{"n_head": 7, "vocab_size": 5198, "norm": "rmsnorm", "norm_place": "pre", "attn_scale": 0.125, "init_std_up": 0.0236, "lr": 0.000878}
MLP neurons of a small language model. Each row is named by its layer, matrix (gate and up: input weights) and neuron, and shows model dimensions 176-303. Each number is 200 + 20 x the weight over its row's rms, rounded and kept within 0 to 999. A neuron's up and down rows have the sign that makes its largest values positive.
Before each neuron's rows, "fires on" lists the tokens most often at its 100 highest values on Wikipedia text that the model never trained on.

fires on: ";", " own", ");", ".;", "oll"
L3.gate644,234,208,197,171,193,228,169,207,240,166,235,200,198,229,235,200,215,169,175,207,198,206,194,168,200,191,244,201,188,223,202,163,224,188,187,203,201,195,227,231,196,202,205,161,212,199,164,238,201,190,216,212,197,191,162,214,217,237,190,209,201,185,193,218,212,182,201,203,189,186,225,200,203,171,173,193,184,175,196,219,202,188,182,251,195,204,215,180,201,186,200,173,193,218,187,247,184,185,190,209,211,171,178,181,208,186,222,226,194,184,207,177,189,208,203,190,201,211,177,180,172,202,171,229,248,170,182,168
L3.up644,207,165,186,196,211,243,247,178,189,178,226,222,199,203,252,205,179,217,196,233,169,177,210,201,256,193,224,176,183,207,198,155,215,185,181,199,194,178,208,223,183,211,182,211,208,216,166,201,213,207,211,156,213,168,183,221,207,226,209,194,215,207,194,245,170,202,209,197,198,176,218,228,181,214,212,183,174,187,206,197,199,229,186,212,221,203,170,191,222,184,222,192,209,237,193,163,185,197,214,180,206,175,193,176,221,200,215,218,198,212,202,208,201,166,221,194,184,179,197,185,189,191,195,216,236,192,197,194

fires on: " E", "F", "ing", "i", " F"
L2.gate1210,216,211,193,216,226,166,190,250,226,203,158,195,214,219,215,206,160,199,189,162,200,212,179,182,207,184,177,201,187,220,205,199,187,214,187,216,205,222,208,160,205,194,197,181,219,202,186,168,207,200,226,197,229,203,213,200,177,194,211,189,201,192,180,214,221,218,202,202,229,191,216,148,172,214,175,227,214,214,223,201,192,184,219,230,219,208,204,186,207,216,214,176,201,206,175,227,196,226,198,172,177,195,199,183,210,190,222,222,208,212,161,212,186,226,199,196,194,163,167,219,217,184,224,231,173,240,175,182
L2.up1210,178,227,221,182,201,208,217,191,208,189,197,189,229,190,193,199,192,207,168,154,185,180,217,203,217,199,194,181,216,208,220,199,191,193,203,204,217,230,173,173,203,202,207,236,200,207,198,189,228,208,194,185,188,224,186,204,220,237,198,232,178,210,218,198,193,210,184,223,204,264,215,220,211,216,202,204,234,202,228,206,202,189,191,194,150,204,193,183,203,175,180,221,197,199,173,177,223,212,204,176,223,201,221,196,215,180,190,170,205,196,203,176,168,196,187,211,213,195,200,224,217,209,183,195,176,180,192,195

fires on: " rec", " int", " Rec", " inc", "-w"
L8.gate195,216,179,220,164,226,193,175,212,156,228,207,231,196,196,168,181,215,188,190,213,201,211,212,210,195,180,192,189,205,219,162,195,200,185,207,182,217,199,202,210,190,210,184,182,222,190,203,197,201,197,202,215,213,200,208,198,158,211,189,204,211,252,211,214,202,199,201,200,199,205,197,221,193,191,209,169,169,155,180,211,208,221,185,197,195,181,150,183,184,196,215,180,209,185,239,182,210,167,201,181,208,186,220,215,198,173,227,215,199,187,199,201,243,203,203,175,170,211,187,197,218,158,185,181,164,181,220,179
L8.up195,213,211,218,198,216,237,209,200,178,226,206,214,217,202,161,224,170,226,168,195,222,187,207,211,180,247,176,226,211,210,247,221,196,198,202,221,217,188,209,205,187,201,203,197,180,187,183,201,249,174,194,209,211,188,205,226,232,195,212,160,217,212,203,196,236,150,189,204,192,190,208,198,191,201,185,232,220,229,245,171,217,201,169,223,197,215,167,163,198,212,231,162,186,185,222,202,190,236,195,239,217,211,201,173,169,176,217,206,204,178,204,201,184,178,203,197,193,216,212,183,208,191,197,205,222,223,210,188

fires on: "F", "f"
L3.gate505,188,182,175,156,244,195,196,243,213,218,220,179,178,194,224,208,182,201,162,173,208,216,220,204,184,170,200,185,189,195,152,167,196,218,180,211,198,202,167,213,205,168,207,215,212,177,222,213,187,154,193,222,187,209,204,221,194,208,212,208,225,190,214,177,246,201,226,205,218,211,185,220,154,198,177,255,189,199,220,176,181,195,234,195,187,201,172,200,213,210,194,162,231,179,196,191,194,211,236,187,214,178,193,210,203,176,174,206,175,201,196,228,196,217,183,193,185,199,188,192,214,209,190,197,210,189,176,204
L3.up505,245,214,174,216,217,213,253,226,224,191,203,192,159,191,201,220,224,170,167,181,196,259,172,240,202,185,219,181,246,211,208,166,207,199,256,212,177,206,205,186,233,221,217,226,203,214,186,195,212,168,219,220,195,208,181,236,208,213,200,221,191,157,201,219,156,180,196,229,162,185,203,232,183,220,177,233,205,183,214,216,217,212,209,211,181,210,186,177,204,188,211,173,216,211,204,173,191,215,215,202,207,198,236,188,201,178,202,197,216,199,182,181,187,196,197,202,192,198,234,211,233,204,211,233,200,206,183,196

fires on: " an", "An", " An"
L8.gate424,168,195,179,225,173,246,238,220,190,240,190,206,205,194,144,154,169,214,181,185,216,192,216,243,246,216,215,222,194,209,208,185,180,239,157,208,227,200,208,194,210,218,222,177,157,183,179,207,188,187,197,188,171,194,186,177,204,186,176,195,157,185,232,239,189,227,202,211,221,172,217,223,181,230,205,206,201,196,201,223,228,238,190,197,206,223,172,212,222,195,182,228,228,186,203,220,195,205,200,216,209,163,229,193,194,231,199,234,221,190,176,207,199,205,216,194,226,184,185,172,201,194,194,211,209,169,203,198
L8.up424,213,204,210,196,201,219,203,212,211,213,204,199,202,216,203,197,169,197,172,180,209,190,215,184,225,222,212,207,218,244,225,188,211,168,189,224,140,222,231,181,220,195,220,220,203,187,213,202,221,193,210,176,183,199,185,188,180,170,163,175,199,177,212,232,208,193,234,190,230,222,182,233,162,203,232,207,163,210,225,209,186,228,200,202,222,198,208,216,210,196,192,206,229,181,189,182,209,177,226,173,216,210,218,213,199,202,193,187,191,207,168,222,200,216,190,240,213,191,208,224,194,177,189,209,210,180,207,184

fires on: "el", " of", " and", "th", "enty", "enced"
L2.gate432,163,256,201,193,158,211,227,196,178,196,207,187,206,244,197,233,165,190,183,211,214,210,153,255,196,223,169,210,185,166,220,202,218,180,200,195,210,190,192,204,207,196,173,230,190,200,180,212,208,175,209,198,175,187,199,180,215,215,157,208,170,224,184,192,220,201,185,202,198,161,207,220,220,196,203,199,211,193,181,244,202,183,193,176,183,190,202,192,200,205,198,189,208,222,219,175,190,172,199,202,198,201,197,215,184,234,185,189,225,201,210,199,172,184,185,205,203,189,193,203,192,210,209,177,189,190,192,212
L2.up432,211,252,244,198,212,216,182,176,202,192,195,202,164,198,191,187,212,196,158,180,183,173,172,226,203,205,204,211,217,226,216,229,192,204,189,156,185,207,169,208,198,209,186,205,201,158,199,220,218,213,241,184,185,241,188,214,193,218,221,178,227,204,179,201,198,216,192,186,205,183,216,178,173,204,221,226,234,219,214,207,200,224,203,202,227,233,196,167,180,206,188,194,205,213,192,229,186,181,178,169,193,194,221,197,241,200,183,215,208,190,174,172,196,201,200,222,221,194,170,215,223,208,203,183,212,183,207,211

fires on: "f", "L", "c", "s", "qu"
L2.gate1067,202,228,173,188,177,190,192,236,192,214,200,257,188,194,197,194,233,218,187,197,198,236,201,193,180,182,177,228,226,214,199,199,192,237,237,200,227,172,208,197,175,210,199,223,210,201,216,205,204,193,205,210,237,182,197,219,212,186,245,184,194,205,237,222,214,170,187,204,180,165,184,183,186,219,207,234,199,225,187,196,213,201,210,186,200,190,200,191,209,204,233,220,208,195,208,194,211,171,215,148,226,208,206,211,214,185,210,203,195,208,229,141,192,171,216,210,184,167,205,161,207,201,195,191,221,173,185,178
L2.up1067,210,189,199,228,244,189,198,229,216,198,191,223,204,202,200,194,203,158,146,193,219,219,173,223,176,199,154,187,225,174,175,182,184,199,219,221,169,182,239,201,201,188,217,208,193,182,199,201,182,174,190,237,185,190,212,215,222,201,193,166,207,219,208,199,236,212,197,189,192,204,176,230,173,194,205,202,177,191,239,203,192,222,200,215,194,201,186,186,183,177,217,222,221,167,194,231,213,227,207,201,196,245,225,193,195,145,171,197,196,214,219,197,205,238,194,231,201,206,164,186,193,193,200,165,208,195,209,182

fires on: "ep", "age", "et", " form", "ap"
L3.gate854,218,162,186,179,196,196,164,188,178,170,234,201,215,196,208,168,201,200,199,214,206,183,190,188,212,234,169,189,176,186,190,183,190,228,196,162,236,213,187,211,213,226,199,200,171,228,195,161,222,168,179,215,193,186,182,205,188,170,187,152,189,195,152,167,198,186,218,205,234,171,197,140,212,227,237,200,232,214,214,164,192,182,196,211,173,180,183,221,218,187,218,203,227,183,200,227,179,194,173,215,182,190,217,202,218,205,218,173,150,190,207,209,235,174,187,179,196,219,213,159,151,208,199,240,204,180,207,210
L3.up854,192,149,180,179,213,187,209,184,198,184,197,198,176,210,222,197,198,177,225,197,193,181,184,189,196,191,207,207,178,163,176,217,224,193,213,157,210,196,160,175,181,207,185,214,220,201,199,186,238,210,169,197,171,208,211,186,207,215,213,253,214,235,206,209,199,163,212,226,206,189,213,246,212,216,207,201,217,199,206,181,219,213,183,192,196,209,193,223,241,207,203,191,194,224,206,177,184,224,186,182,194,212,226,184,209,181,204,151,212,224,174,178,224,215,210,226,216,219,223,203,182,208,195,200,243,178,169,171

fires on: "up", "age", "ub", "ep", " Born", "oy"
L2.gate895,220,202,180,217,181,177,200,210,205,204,223,185,220,208,235,201,198,179,221,223,197,190,197,184,212,214,168,221,193,184,212,192,204,210,230,230,182,210,219,209,187,217,199,163,182,215,227,196,169,190,192,222,202,159,191,216,148,248,190,221,221,177,179,170,206,195,209,195,182,192,241,201,199,202,205,204,180,222,227,157,211,179,178,200,179,181,254,194,192,193,225,229,198,173,196,207,181,210,169,191,192,195,190,183,157,200,234,194,184,205,192,200,197,182,198,206,213,200,188,213,183,184,221,283,237,217,216,191
L2.up895,204,161,188,194,183,206,170,192,176,193,259,216,172,228,191,213,201,184,231,206,165,196,185,194,183,235,197,204,215,160,154,199,217,199,201,197,207,192,186,197,173,230,183,207,189,180,207,207,185,191,220,206,188,198,221,173,204,247,196,206,217,203,211,180,204,185,222,203,223,181,204,210,217,202,250,202,185,186,200,168,216,186,221,194,189,176,219,204,220,184,184,211,239,234,194,222,221,243,220,217,170,195,191,226,202,231,213,198,188,192,191,217,214,194,165,220,239,223,225,176,202,214,202,191,182,217,204,179

fires on: "j", "ch", "f", "qu", "F", " to"
L3.gate523,178,193,214,230,230,189,180,198,202,203,204,204,190,215,181,214,191,199,176,178,170,185,215,214,235,184,209,218,206,208,191,235,210,234,198,200,225,216,228,198,190,164,232,256,211,200,192,204,227,180,197,194,218,200,204,213,253,206,233,194,173,228,195,195,208,197,205,209,235,176,194,161,164,172,197,218,176,222,237,204,196,197,226,223,182,213,179,139,201,178,250,235,166,192,192,203,192,204,217,198,232,223,193,196,214,181,211,171,205,168,230,146,191,207,209,215,228,171,222,205,176,217,215,228,206,185,214,215
L3.up523,180,197,213,225,183,203,235,236,176,197,195,170,194,180,210,198,212,200,207,167,204,190,206,208,208,167,184,171,198,166,186,197,182,141,202,246,211,202,201,161,176,191,198,214,211,215,230,191,183,198,187,228,246,230,185,219,210,210,202,207,203,243,202,197,217,210,192,196,210,193,189,215,154,192,190,202,188,178,240,207,206,178,204,214,191,194,203,172,174,205,183,179,191,214,189,157,212,199,203,178,219,234,211,196,191,201,199,224,231,198,218,196,225,195,244,219,239,205,144,219,189,205,241,200,195,230,206,174

fires on: " to", " requ", "-f", " would", "f"
L2.gate1021,167,201,200,214,229,187,221,234,204,187,193,233,186,206,195,208,188,184,195,177,199,224,192,211,181,228,184,173,166,221,195,211,114,204,214,172,182,189,191,232,167,178,206,185,216,228,213,207,212,198,167,194,215,185,172,205,177,219,238,230,174,230,191,194,199,153,224,186,179,165,194,192,189,199,214,184,178,198,207,232,204,184,174,196,173,212,214,158,201,170,203,189,189,201,217,209,188,211,218,192,233,194,200,214,204,182,175,208,201,187,179,215,201,224,244,188,196,162,236,208,181,199,215,202,226,202,199,223
L2.up1021,198,212,185,183,206,207,203,219,182,211,207,172,203,198,189,229,168,216,173,171,196,213,224,202,234,190,233,212,212,196,205,171,164,186,200,213,229,200,155,212,187,198,166,185,188,192,184,179,185,194,178,215,230,204,191,213,204,198,228,220,155,213,159,201,203,193,193,186,182,184,215,196,173,209,223,208,173,204,179,219,224,191,213,182,212,252,189,177,214,221,197,169,219,231,212,194,174,212,238,177,220,197,233,206,223,181,197,210,213,185,199,212,199,189,240,154,215,178,161,176,238,179,174,211,225,204,215,173

fires on: " an", " An"
L9.gate1055,198,201,176,212,189,225,227,240,212,205,207,219,158,208,147,204,191,213,188,191,203,163,186,246,226,207,204,176,218,214,214,194,196,224,187,204,242,210,234,210,176,200,235,178,170,192,209,205,212,188,157,188,193,197,200,192,196,196,193,194,201,205,210,221,175,175,209,223,219,208,207,248,166,241,190,219,177,222,213,267,189,197,230,176,196,201,173,186,178,190,192,181,198,166,220,218,225,180,201,182,182,199,216,207,233,196,229,212,187,231,212,169,214,212,202,193,223,194,205,188,189,166,231,201,196,197,215,199
L9.up1055,203,194,231,205,190,210,216,229,230,196,209,152,175,182,194,206,186,222,145,176,194,181,205,185,225,213,190,161,198,218,241,176,197,187,225,233,173,210,195,199,226,188,184,171,184,217,189,205,218,178,182,154,183,177,224,211,164,164,207,179,148,199,216,245,175,204,196,182,225,199,192,217,197,205,220,201,189,209,218,215,188,214,189,197,206,247,187,238,197,219,182,215,208,225,218,187,195,226,230,198,210,208,223,194,209,195,206,204,197,219,171,204,224,212,155,200,192,190,216,192,208,177,173,211,173,225,183,200